config = dict(
    num_hidden_layers=10,
    num_attention_heads=6,
    head_dim=64,
    vocab_size=8192,
    attn_scale=0.125,
    init_std_qkv=0.0383,
    init_std_o=0.00856,
    weight_decay=0.59,
    max_grad_norm=1.0,
    schedule='wsd',
    max_seq_len=512,
    train_tokens=407900000,
)
MLP neurons of a small language model. Each row is named by its layer, matrix (down: output weights) and neuron, and shows model dimensions 256-383. Each number is 128 + 32 x the weight over its row's rms, rounded and kept within 0 to 255. Numbers have three digits each. A neuron's up and down rows have the sign that makes its largest values positive.
A block is one neuron, or neurons of one layer that tend to fire together. Before each block is what it responds to, as a language model described it from the Wikipedia text at the highest values.

Responds to: Joining connectors after names. Connective tokens such as and, &, / or hyphen right after a proper name, joining two people or items, as in "Marc Bürki and Paolo", "Blackpool /", "Kiss & Cry"; sometimes mid-name pieces.
L2.down818:072111087076138096113134113106135050205072127075131120105132137084133103063143136137085079129110128085097142140128145078131103144155107121130131128124124133142119139097063104151129134053150118064138138096140164104122138156152114145133110110132083116131070139132146169108131082117151130157144182129146131188139109077118180155113158078107077135183074174177104107091121118100138183109110

Responds to: Attribute-list connectors. Connectors and separators that introduce the next item or attribute in descriptions and lists, e.g. "with" (a black crown with), semicolons in code lists, table pipes.
L7.down296:178110186027110123106162151147129168114055164160139140067166173094099134136114077126087122147090119146134074130132124108095204155089053135087119120117109106168148118062192117112167147141158091145136096120136160094141128158153137121185130140159126154203070079177101056163147123067130147144195090102125148166068143124190160176186127123113154110150151199130083122176164157228086123143122
L7.down502:078138145105068111083099165172118166116169109185157200099126097082097146104141100126131080125130143104160136119141116140161089163131145159126166083144133082123117172091093184134118187103122155131151133160165127135131147114186155123115134125118190179113107104128140101120095137065100152133099103162134114109149164159081207128074109062114131167144168035153097087164110078138152155111170
L7.down543:087104125067126127119133124115158115094050165139152137151061122136113152099157080155132146140132120127093160157102150095159116168096083145123156152154119142085143113165136097092137140127121068177154087120114142137172116179114105115115155094110115104152149125127113129168156138120137144161118160150114128117100148122056119136099182078105142093160138181151116128106128112121121211097150
L7.down726:124137020118072136130134167198091094129072133135117150090077108176117100152177130119124160110167107098166146165076099115101134122166105068128097139116136101108105165129104167152110169128147100120158178176113140128144120124111122150113108115056158132145104081096134179122178134143137168084151155146146176167157145137172134113115083083152127102105112182155118159080108126171109143136167

Responds to: Main verb after subject. The main verb right after a sentence's subject, often a third-person present-tense ending or auxiliary, e.g. arr-ives, has, moved to.
L2.down165:113133146086135106071099122106115123080117111113112092146146165123136143124134133127142033163097159139143119070109175065153214095091093155133127100096094111218097111133151109100113147183163066167153117107144087134168157104092097125147136130161135151105041146081098153166163147191095173172085127146135127093075123198114156152147043112158159135113147169167146124172140118104160122121179

Responds to: Leading year digit. The first digit of four-digit years, nearly always the 2 of 20xx, in dates, tables, career lists and citations, e.g. 2020, 2003–04, (2004).
L7.down109:139175139182127110131137115167127149134102092093140103163132118117134151121151184126133122140137113081142163143102105125107100122159113168052157106140104145112109069162155165118071115117150147133108069157124079070120089111090162112112100102172110115127136123090190134135100108108133059075141142166124073135110097128160139092131123127171156126082160134137095110147083158147120145100131
L7.down551:059107164161126200097120134219103112075151128065177099109140130095099115152122105119099132116166128150214169161120143133102151194140111137117156077148155144131122123109094145093118121179135106082100120107104109115094117137126061090143084166099151138128125122127158145109088145149115118167113091117133139164149156102098152115162122111087112091159103129150135112099174126096121072138123
L7.down576:123113121119144146136186124139088123123085097137100133113122209119135128071182180094055152076153136099186128119153116159131100137178153111131168148109135154141116119128135155098112125120117095101165099137109075106122143102119096137131130116094132154081147152081131103072108164091098138129108119141177173138131131102102131100134078050092135173140151152172181171131139123093055065105058
L7.down853:177138187139137172171119160097101092071089163158153103128098127106160191096130125069108089151153111127115127084091161166139112131117067147054089142167108123160145185157076110083158146094149160197091162121117101127127123153157076129089173125095158204099055112130187183148096153095119121110140116085118106119065198084073125114125136062078059137081121074124170107088122139118142045106176

Responds to: Year digits opening sentences. Digit pieces of a year (2, 0, 1) right after sentence-initial In, On or A, plus the word after such openers, e.g. In 2014, A 1660, In a.
L2.down252:151154122123110105123132097159141116148113165132129135146185143119185154144156181105134146133198041141134138134115112097105086119121152161113175204085148158166123106107106092116103116091140138144146155081130071201123128163107126146122100147109102120053131153107103155086170131133118134122078113180113102122153159098119103102164102150156061126179191131107134192130102162098140168104121

Responds to: Comma after phrase ends. Commas, sometimes and, before or a period, that close a noun phrase or clause, strongest between stacked adjectives, as in large, rounded and old, handle-less.
L3.down100:085125141136189111103136149074177135176065097170100156158129090150069142143119180095124099175085133082140090101151156139100098125127094147118140126100144160171096132109149144138117084155106090140126123156138120127047073047131085143092099136129168089128086104154116115119120077137121145107091121090125122151139136175117142085089155119135193084169120062173163117134065139141109113102117
L3.down261:077101142139163129095116130091169160118087126124070124137157162097085090079073160138134104059111131151097104142143164184082183150125131136102133171139106183112091115101107140138096125119130093095165129103081058140143179101191182140113207096149147135140160199090100164144154141163124167169097110170121150160117082140093142151170129131093163105088083156108100139073118174108169088179139
L3.down274:118147153078142103131141155158165124098106117115131124186134134148140152177126105099114102108137086142148123094126106114173048116188077192080123160145112135117107067166098101153153109165097062129105088146161075171170093125103081142156072133186184122123057123153141094126112148145160134191134077103079070140117131142184108060115118090174167136121154126143142114128138138091128089168076
L3.down311:129176173128121141158091118131138203149154130082163151100136171115118147138096159109185181166129133154096116127169118170109135132148121102094176143073152088084128105137097159131083133165163092098113159145106096103086099124087120152125130150124092131132124082148141108172096102135078134122136159126090111172121134181109112157098118144117084136134114100037068124086183184117098138120132
L3.down314:156136114074145112137130140141140117066131128155122160084109119082135143077144119056161082136116144134191133148132050183126047102170179129127133097076093165165138107148177143211188137081132112133140166178133099131146198109086095125106138171176167148138169136168132070145141099124141084140139090159133105161124139088149134164103144130154101155128129090120127123137133134069109146140179
L3.down391:092173087179164168125179165115163119122156129177125151117088091086125157178158133144083218138143147141165141163134180124139104103105092160149198121079164119063147077102120168155162053121129109128071158100090124138138124065156100136116188152056148083139174094089202113175158119075109156112126191102094163123070182126146159109154112144124068145139104118143123060146104140075100121165117
L3.down425:121128174132098151110139099089202083092127160113165113139149077150110083151141131101146085125113098128171126135122144115166111192101077129146106205103105136121134088121090077078075132089157118124144078128181105138178121132074154124115117153133209147136168123100157131144084131140127088121103104118067088106041110111171106132133134154143086071157142090155075169106134138122149160174126
L3.down550:129142115146084135115184153146140132142077136121121132163185107103128085122167183111135133139174089118084078117116060125057084138114176136100173196122115132043090121201124178161194085086128049178154096128141125147170138116077100084097117158100156153115126091183088161108133190136170110156087073168078115150120146159130109084188174095147152141195149153085183160132124171131139169078146
L3.down552:187111142102117164099151133083162077202118132152146132150119080126078091111110126165094104135126140083099164179097165206101143099127091168178139134173126157179165039081110136165048133144170131105166177073062089129136104119125123162132185161147148142151163140062164139072134142112089188112118075156115132105097120172085165084193135145189117122078103086076148094112104112085125109169073
L3.down620:123130116153126171133178160111116089115148144102145119109195148145134142120088106118134134112153080114170125172126127135204103159094124132104132126153071112106124116189128128152156178088115108161117228145123103116188146134127120145127133101105144102088168058133130118090075137133099165162166131098135108153131134096105119118132133142094152191114102150085083147158168119127110136172162
L3.down672:164162114135123150135134181107108208087150144182169167166131146035099124116124131161073133153179137074142155108133133141131144196089184108132144118138133142112139079117110129084136082203133112105130120127109153113169109154119120075139132088126083210114101137109196108132121182108187162165094157137166150171074134062104087129100143136063101133111120142160149138148174165139084128135148
L3.down696:106096165109102106129073149089147137120135125109095122103079139103096141105118158121123135094137136096129086069119119150093147151192068153076089105065132120130089171105110107140159099134087176137080102130125173136079103106072133111164119124130111131112093160129102137134121098159163107111160085119123095144150100114116132113067109139099152100125148087128156197085105123153169153125188
L3.down741:138172156157102128142087085103117114192143154121120130139059148124128096073137171109135118146154066167146138066167220175156133169075043106106156102187128197164100159117123114152142073122115119137119140188145091078104071105151070121234118076131119147150062128181116148150163130102100088138129114144151121148181132158139075128148146109098151115084122132137166132173043104135052062157141
L3.down758:121111171138126114122159163121179196180096164172116138112161136170173128098112094134128150124155173154106164076157142107087194156162177133155175138098116119110102089133145127144098190154174135173161102162093132114104138110097101177098121154196124073146109144136096134122103167105142150156149090129123137200170121135170120112090122123159143120115153158143110103113137083141093190180140
L3.down885:121114146106123071174148131159118200132106104113141135130128095096116121105093148143162144088141085171094119055088141127120155163104109097115173127096211131146113090104081140144132066103116100102149075143132105185162098150071134158091128113183159163137105048156126131118070154145181149183080088135133127196097107104169104091068132146174139111138168118119115056154145108172168169086130
L3.down1015:126101160072186216116091105141099171137175077133134135090102145084140108166128128136103146152158093149111135138146095106149136212135129177163142117088139122161107136153124124094160119171137057174143115156148183162138093090079176140144132124166096100182140132136085143183162172086078150122142133069137125086136134135128173134082195113157127122167071158103068115077195143178111082142110

Responds to: Pre-verb subject/infinitive slot. Token right before an upcoming verb: infinitive to after able, attempt, or sent to England, and character-name endings in plot summaries, such as Noddy, Harold, Wyatt.
L7.down268:114119171153163131186146157173150144091078105081168142114096152084110095045113119131134090158133124179144113140135125110092098139145144132113135126101092144125102149051145180096086111137140142123113160189150104122128130153115131130175146109097163104167155103146154139066136125123127069114110116128091157147163122110151092165153187150184162166086185130118199090119120109132110153097123
L7.down538:168125122119090109143148124088116143100189148184115090150161098103157129090140147147110137176085058118097115148102115178154123105172135139085091107137075114080093109090107116104141099146153182105115164165131149086150104148144087129152168137189151181157062113041105142154115122106173162097160088132131102122140124142129176139157146059135166137123155100168092181079127120150091194121079
L7.down598:148118164171124113142152132162107153129125200164109136101109123074162106125095150186109101133087163144177116097063062189110073178164137118087122093150097117129096072030155130182141117077146127107165158090200167129105185084131188180146059106113083116149096111128121096117161145087138138148114118118150118126119104080163126107131149179097150167125133170135119141121152095134101116115111
L7.down914:104154198121088135116107148108136097128162153091108112152059152144157197104104218162141107137072133096142112118125091136172155160170158136098117133163139140063129127154167162134076155131108152139133182122184155073126175078137127110114112143152060123051100116138136163118097107135160181145133122142113142207103153124108133097095075142174108121211123122142111071156124118107105118167123

Responds to: Coordinating "and" after names. The word "and" (sometimes "or" or a comma) joining two nouns, mostly a person's name or pronoun in a compound subject: "He and", "Ash and", "Kyrgyzstan and".
L3.down134:167168098158126120166118162118105118165104144128116174128130146140096129101158091104082147114102158168159142045122111093206095177154165136178142138112124099125080139131116131135136099180155111100131123172150114139080137154126121118114127133094065153153190156124090155140088130076100162156102070188135082170118136142130169102164102122140141114170160175141105164155125141155075118131127
L3.down165:145118072173150127147132149111185153106105174119150112193112097129127129149084100130090143126099139165125126113132173082146140148086115085097115073095125122142084165152095103168046100134131126148041163165144122138137156145193129141156165101124148097098083140176065194165130062086126183182125136175156162136075144120147135128171136149050111134135107107096168147102123063110121087178148
L3.down228:097131095123070121121143183085144117148139158138140143097091155164156114101153128148116084118174026171138144082161182158074184166130161108152154081110094105137110155123080110096159112134119122144103155140113127096127087124122129124154096124144157103155093194117096089056085103124122127128115179173168085164113102102124088132160174148109148147096154119167129177148128098131132107077183
L3.down257:140168138091120107076090085175191154142086183152145167134173163116118100165126147125110086129160171055111121116071102134093162105129131140168095230126160160169121113124091175120120163129119153104090121138163130126057081155206139101158080133114100159132145119167175121117163099118091154161146122117149128106143154119127107079090116184131151118117121142150088114135079155179060073119115
L3.down319:043194088112117164107120157145094112075086162140129082182163140137132161130074099129113177161145137108109182148154134104158114126125111177151079095114150189127109043110136127165081114113108082159059053094082075127124152120182130145086111082172191131181139142184141101169155157163134119178136105079138055131214148118133137156093095092114146089113143096132147151090097158065176099167100
L3.down358:107185094103154079099119116113155169191133121101125107184091119049121086126127150136079115140095108151123180121069141116178097155112160127195142154047124142158127143090081133194172092101119085120078154129139168112130161123194131156171145040092120139110108137121146138118084129091054143170072102138128133122179083161130190148141122112160127110172086155139088134095187140096136158109119
L3.down411:140116114104086157102162133165173093174092178109098123085122163115132125108154117191174130119131198175143142125090094145083153145098199162102175165135106120123163133103130118090119125114117076148112175129084128158124152112163059131191120143079158129070071113169093107124113138107145145132153163150188132135125113137066199175178130179121135238060147137124127143101085090125157163162134
L3.down464:129117224099133150136109131202178127111128144158063173101096124056156066133083145171115156150078171139097155102084150172120137080123073156099193117149074055094095109138132104159095131072149098156103143125134136145150085074110134135175183143164097147143177201148146069112123121167070115118101131144093164106142130131174145170141113161131120194116100098105107117156139183105114162102161
L3.down519:079104115110149134198141092118188186159146080130107139090143111132162129125150110082127126152148126104141114097116080153123132071099082139140113099092120123109129090109136165169091152097129123176104116149129130122122172136128117149106160188152164057126100137086117132139092122104122157150138157154097173149164105162097154138107049181135105160092140153144208109070119167158127147148164
L3.down579:169121104153152137118144172115125134140088141153160124141145093079108123161152122137092123157133125134119053075162104144198141157115152158113176122180098104182151131149121127114151157130130134108132146151104135121122188088203139089157119149140108151118128065117098101129093058229047105110145112108172141099083128134095154129099136120106151150172114116095143145170142121108116161086085
L3.down596:159149124075151136125182127102171103175103086096158161170101059127172121145106106140097092140195102135141118142068107189148139211109093133087143147108151084108138145082101153087153134140127118072151112173103141157141129123077131152092114171132083158122125135068168126192162122108175140104139150149100128188118141110144139166151125178098083171157121154142105091180175077087142122148187
L3.down752:085184137122125133117108087112148082120176101110086092127154100067118118113138102156068138129131120143096137197047120063165102141131143125155134079154088142146103116126150121128151198119113107150100137131132161112146143164155163048100113119075146113124093158140092073178161119067095099133106105101065080106078147156216140195132105104161101114061140135134145094133149115135123054169127
L3.down824:132127110115111116122036111146164128151075166102192116148124147131132109097094126058147218132148029095186116078140120222097136142178133135118105153123097148145111156114155132098139085213159150141152108170144119114145144178179062113098129144106152089101124117146088138125132099169077127145099089107117164080170162152174165072140104140169143091087124130084090111055140164172063196122134
L3.down861:144114141085183097167053108170101147137125058110091161148132163143097113148107126119104084157157157073177158165120134150171120108116133160099164145117142131119136107142085142143112114094124107145160146119123125137138121119154118078133109134135150119122110099135169175132111098100136145119113140153116108115125135207131157156136108157128164152142052184121163092068141106120160162234180
L3.down932:132141111118115139124146105095120118187112077131156144082118108157095117150117063096131112119131160123155090140120145164117178183052138110117141172116085103090139074093070047181094116161204122088160133136144083168117165116166152128137129113098044173171108132124168100096127184106112117091138121135094191169130097075095165166115113148104060179133138150167106148062083159103115136158078
L3.down989:121143189150106119168162105068065179164104119119131127113126175204133116076092113117133148134135079144129141096152177207079159134125094158113148174158128126099093104122138062064164107125127132073154165156161116166106091108140164167187138102125128142133082100144066117119132057099168124139097085128141193118114134074073147160075168127105118119118108109104151135103159128133105141175143

Responds to: Clause-ending comma. Commas right after a completed noun phrase or clause in expository prose, before and, which, where, including, e.g. "Billboard 200 charts," "Deutsche Oper Berlin,".
L2.down34:103100092158088202139110121157157161104156121065156104163098095139133102141160098171126163045116157096150127143092147132182161110093162165146165156129176169176133084131101129108138165139110086195155164131126124118102130122184114169091128127118131081102159123162145175150132108121120174206095113149155145153132131181134165146076150076146135137173151090123072110137140112122044088101119

Responds to: Start of multi-digit numbers. Leading digit or preceding space of a number mid-sentence, mostly years after "the" (the 2009, the 2020 census), also counts and table values.
L3.down36:105169133133102117136111084102189103083133138134127153160093109130093043187129057114106104145157192099106145080100120100158126088121157129131150130122177126164133081135149088156142149048164126115092048133151102087121136172140131069113144071085146142129167145125148134190120126107160117155130127145141119085136139121156106173103123120137147148073089107150145175112128112147117153100111
L3.down49:061176131070108171117152140131139154115110130137158093155150096132172107136132154134098083100138151111097128058046093167128110154124086153121124198091202173163195125122175097185095118106117141117129101135162111156113136133134161102198131179136160162145125135169098106115145087160165173159167102147202141113191174160189139092139115160138137137099098163100139164135129142171107154163134
L3.down135:107146049147087131096097160127100125056141168104133111148111100147144172219175098094204141116084074170150072110139128116126151142144126118055154114148112042131155107113090177155105150096193122118142153141101125128162135146116150126150148190112179180192143199135111079122137123141068124092159082138172134195120134089116154150157119114162149144100103138180127134166099143148113126114118
L3.down136:172139118127146175125133125080128114129178084169110141140139113117133128135134163092126120086123127126157121100139166149133076168156110138135151158138114106156176043154143172112130117077165145174134111151154116131164092110049127131125091080169145173127153127141154104119138168164126142090092114162054151131166112110125158136184073079090122165200142114147095081123102176141093138156157
L3.down158:133185145074163110089085150150113086137167105155128126134184110046114180111167190145047136140119149118113125128063157116116183140176153159186161109126127120168137183116096075134118062145137161064113142155112154103112167169125135155101125135117105118110077121110127163108120121135130141116112136137157183160114181155120158106113094164123128124159191179116079142100144111092176130127154
L3.down194:141215130122103062147174115141093110132150158149099083153117158153103111150155127149155140103175151124135049176102133152060139109118121168125131126061119109163140065136150107083115093149081115127094080161114123167184163177208104137088172072115128117158101156119088121106102123113138085183137191072128169130128124086101122118159184082075140165138179132125108136096166125108135143148186
L3.down225:142139143129112122110117140090072110093179130119141149128135097192129147104128166112120127120121120163148157201127158104109113146071094094164122138116115148112143104110163189093120150125083082167128111209099101168127120140134101130073184143122142078121056177118137089129116184103098096168157147123176160112159143166143149110132114086123147068102121086116046148163108096095155107117146
L3.down363:106152142143109070111176157123100031196112143119133133159175118159147129086097119133178097080125071143181062133118106208119106121102112145140153134135164106078125150169179115149145139197136144124147093145050094090146157136147128058117149153137087116151132041098123109130100182134123093115141124111144156104143146159180086197146117139152106162174151142147175121059121137117182158112147
L3.down497:109161173116101133185128140152136134130116114106104152134154118092193111144128128159022130136097098069182187149149092143120119131108090117168134105062158166084133126139186167135166118092120124095138119108113154100100171096165118147137123139091126131116140073081070158190131085128156138154180136067110133133135134159061136170114127149100121200106130118103110109133125132122117125174124
L3.down528:147097120109139139109126104095085158107162183099161120069108074116087072148124115132180163095171137157119079142111100174162156154096141171118161140144140081125141096111154143145111087120057134156123173108120161087081096144135151056141158108135126117156150147149030130146141166119104090122106158149151127144105145114095195056152154198070151136108096071112152111130110036071123126139119
L3.down634:098140114133115089149100150173162121134116118138146096086137128149124105098109143153173141116105128058048129117145159137030104123138121030140095152176160115093166166140092115149100079175118198113165174098098156149114171077184161106117113093121064093167121134180108105108114177145138131170152172151131094094135127131066112123122166141142136149147146141175101082121136194083090148117107
L3.down685:124182145144084104106132138099119122115083151160130099092097107100092141138149133096104100148162167154136171142087113077186168193162104074104115135168132144093130107079091177107137151146169141064090085166082125090142109161065094203132208128103179172164135174109120090093075115063114157133127145187140113093110114171145131090100121192128125070102115164119126102146087168182143127182142
L3.down687:210145116110085113118127108098103143111125137131123065070043163224090098091091124119038135126074137127150154106142121127104050078132129105128075082128055094084129180138099122129120136130109157122124122170158093137162072150085167105160149124149141147151130171171101103235118090084148105102151085114141147175176121100192122167161091137166164115111170153134108120177152172162133133124148
L3.down940:140156086130112095139158068143125149127125117141153108074128085141150118132130126191100103072139060092093116088099148091125077136176146119128118118165098142156124149101112128149105189116101121084143125148065177169124125100141169164180119086086089190072152096150048137161128154156173132142086057154139170131172090109117104145096158152173178055077099093126098117110157139123155092130162
L3.down970:087138153108099130123140138165141166134199089151149094126110102124096104105121137093089145145155146083116159140150123197149101129104139098121139139174131122164153043140112191175116149122091108114115119165123088122145120144149186171134136154099135154140112112086078137115169124128147097149088132147226189101117103154188079141083127187169147153086101108124133154118163143141104135148140
L3.down1013:082126111109144149111097119123094146145142128092130143111145130129164172108148143145159112118174087083143095111151113119142118112181163139191175164142145073133157132177091132107152108115052154139138152102094122215167125167150153110112109111137141135125142189123106157088142137151143141048095156114129142089100094163067120075105127107203095106122163189101108115174149132136137062095119

Responds to: Main clause verbs. Main verbs and verb endings in narrative prose, often of movement or location (migrated, moved, stayed, fled), plus the to/in right after them (taken to, being in).
L3.down92:179129146132126110182141115116146137146125131110100107125134160123140144147164125122142126114103174147185120151170126146130091176147191119186145142126105132102149128089129090079137149126070038149121095062114111114108083117173174109142108076107116110170128141124128096146162138085109136073112075078134110173176104134068153134112172114118104178063127093127180141086139121116125140042087
L3.down210:120118109112067145123157126089195079097179138061116141094120146140178132166158102092069085120076138119164141122103145181164207107065132124080102102177108111150133084192165123111097181079128093132104112163091063129131122122109153112082157063089137085116116145119139101104113128107096090111181099130111117121130128130115136150153063109150122151130145088103115091152119100132077120116156
L3.down292:206120129123144116139068105142142130149080166101147137135133126070137157129121191103177170108134140077159071176135114108120144099181107081149143080100118163148118114158122139116103157077137112111108126117115104150160140190128163097119074126151076072124139108174080147171109151167115179157113104101153132121144148105113124108165155115124109120105160143167125177114140132118235207130162
L3.down379:098120095143097099081106076164125092157132190149088110174168095111137121140146113015130158090130184103158120101097130141078075126147111185176102107128093088145103145073174108145129124118085085123109090073115139169115135081144164113108154133105139102129098124105078157102125119134126099219135098097131076078048082092074152113114142103151121159116137096129126125059076101103135149102194
L3.down407:113127148127054099146153097132124129099099133094111129153143121151161135160117118136064112112071128170134138096121160073164110132053171195132101134090126117148136096107181126128150105132133127104110130142104080099134138123184120162124086156154064167152134119107106121114126137123147152134146180111135107166109098163120161119102148112132154153116181112126053130160115134151148122110135
L3.down427:140096112107101147127178131073138116106181087154163160167101106150138140107119128115159150132150121131175054104101076125064163196109097134104105102151124153090134169157136138129144193153137137096132125184124094120164130123113107149100120184123074084114066157157170169144104064141142128136142060108122118095104120116097123105086119157111128178152140110082219112126103140159116089140075
L3.down476:089106151095122136125102132161108146121155129043116065080101122115100120108081169108110125098100118103126105162142208098154129133099088137160162150123121112149171113125144077099053155119118109175154084071101141102092192169111136099075150122159073157142101137131124109132169149083053134140130154096098122139032163122113100165099106113148101081068130089136101152161113141132100133134143
L3.down535:126125115142127182195211118070117125130117124109090137181132112162104129162194156120159201129137118123146102113065112069152101146135146100148157152164097133130086095124136137147154246091060139169165108086167107107157185085131093161109138088109086141150168177192138140144159142178130158128137108110175094117141097151150090132117140116096131134131132060118080084157138094121126180150162
L3.down577:128157091181188116119121147126117131139098152117155169175137144084078130117098160130173154118135098114119160136126150140063119100095152102137123133116132165101153175214119146158124090162085129110146155104130100133128111137157103122129145140083123151157101133101107119107132061132133088141109168202160111196170090146127112139147149135122137089119161183128157096165179088109144182179175
L3.down616:124123178140086114167099107128135105066132127127105163139092131150083089141157179152167140172151116175169102161130139116105098160116097131143131180086092099169118112171121165106133140120158138110128150136112128160133103161114141096131098156086166166136146145148135133214117162118159110133122130150095053174131136135186147164122154093116118155159110166094109088176137111174125164142097
L3.down697:110152113136116170109128097097160098093119126152151140140132116138088117128102108106105117126142114081129104097094177081163169133103137165135119115069067151202090135122207153138096131148132107136160148114115130076102163198133106068049143061112103147094117152101065161109131202167055168167108134200080112173081130158149109113070110128145192136134198133154127166171105127086104096089121
L3.down707:121164136134090122131083088077128139138134133060142076141166074160098101116176152159113155132141099109115109099039157146132196112103157115174100165106109137129078125191166136149144127094170203105131132159086103118159162119186150098093101171130145133119199106142131099133151116083109130147168091189212142104109092130111152129165184121173121105082119111119095166153070105127092099141168
L3.down779:105110150116157053117168180135156183133198131141117109143177183103145102135154148093109134088130094101168085123087070156137156079132096170149105146150151176105153116130225104124128135132101142155114132133170132125078162128118185079122128123098074101115163117128096115114111123169094200158083151137117120142121104090127085140093154145107142171209109112108163170153085092102117149144127
L3.down823:092127089188062134130113141141157134066150104140102112122139095117126121158138117140173091070181113128089116147065143063147108132109103180106076111130133111135118091106128134123140173103131100162140076144145121128112134156149148157152101106116133138157144139141050141136110147141112081172161173130144165101108155103125146193122144135118190186102088089213062180154138189167068139118157
L3.down907:122137085142205166112122088098160144088173117071144096173123084127061134081196133086154133088147107123152124097135175113119190170102138138144133122107148216112125112179107110128158187206092126126123180183123128169118132158183066084126110105188171142115140109164105173166095062129106140132182101179168123130143175122160125117160129102149075108096123144122157117139072045152117162159127
L3.down1002:161149121113191150117082133122108116056123125132104155148114127079087163166101142139203141168115096137184108092085092168103102113191062137128113148101119099162157149176116088137118155093132103130095116137120111120106092111113184138129161115169124104151115071179130134142104130102244093092132103137139111133167137133081091089138090156092120119181088106079195176103088104130114132159141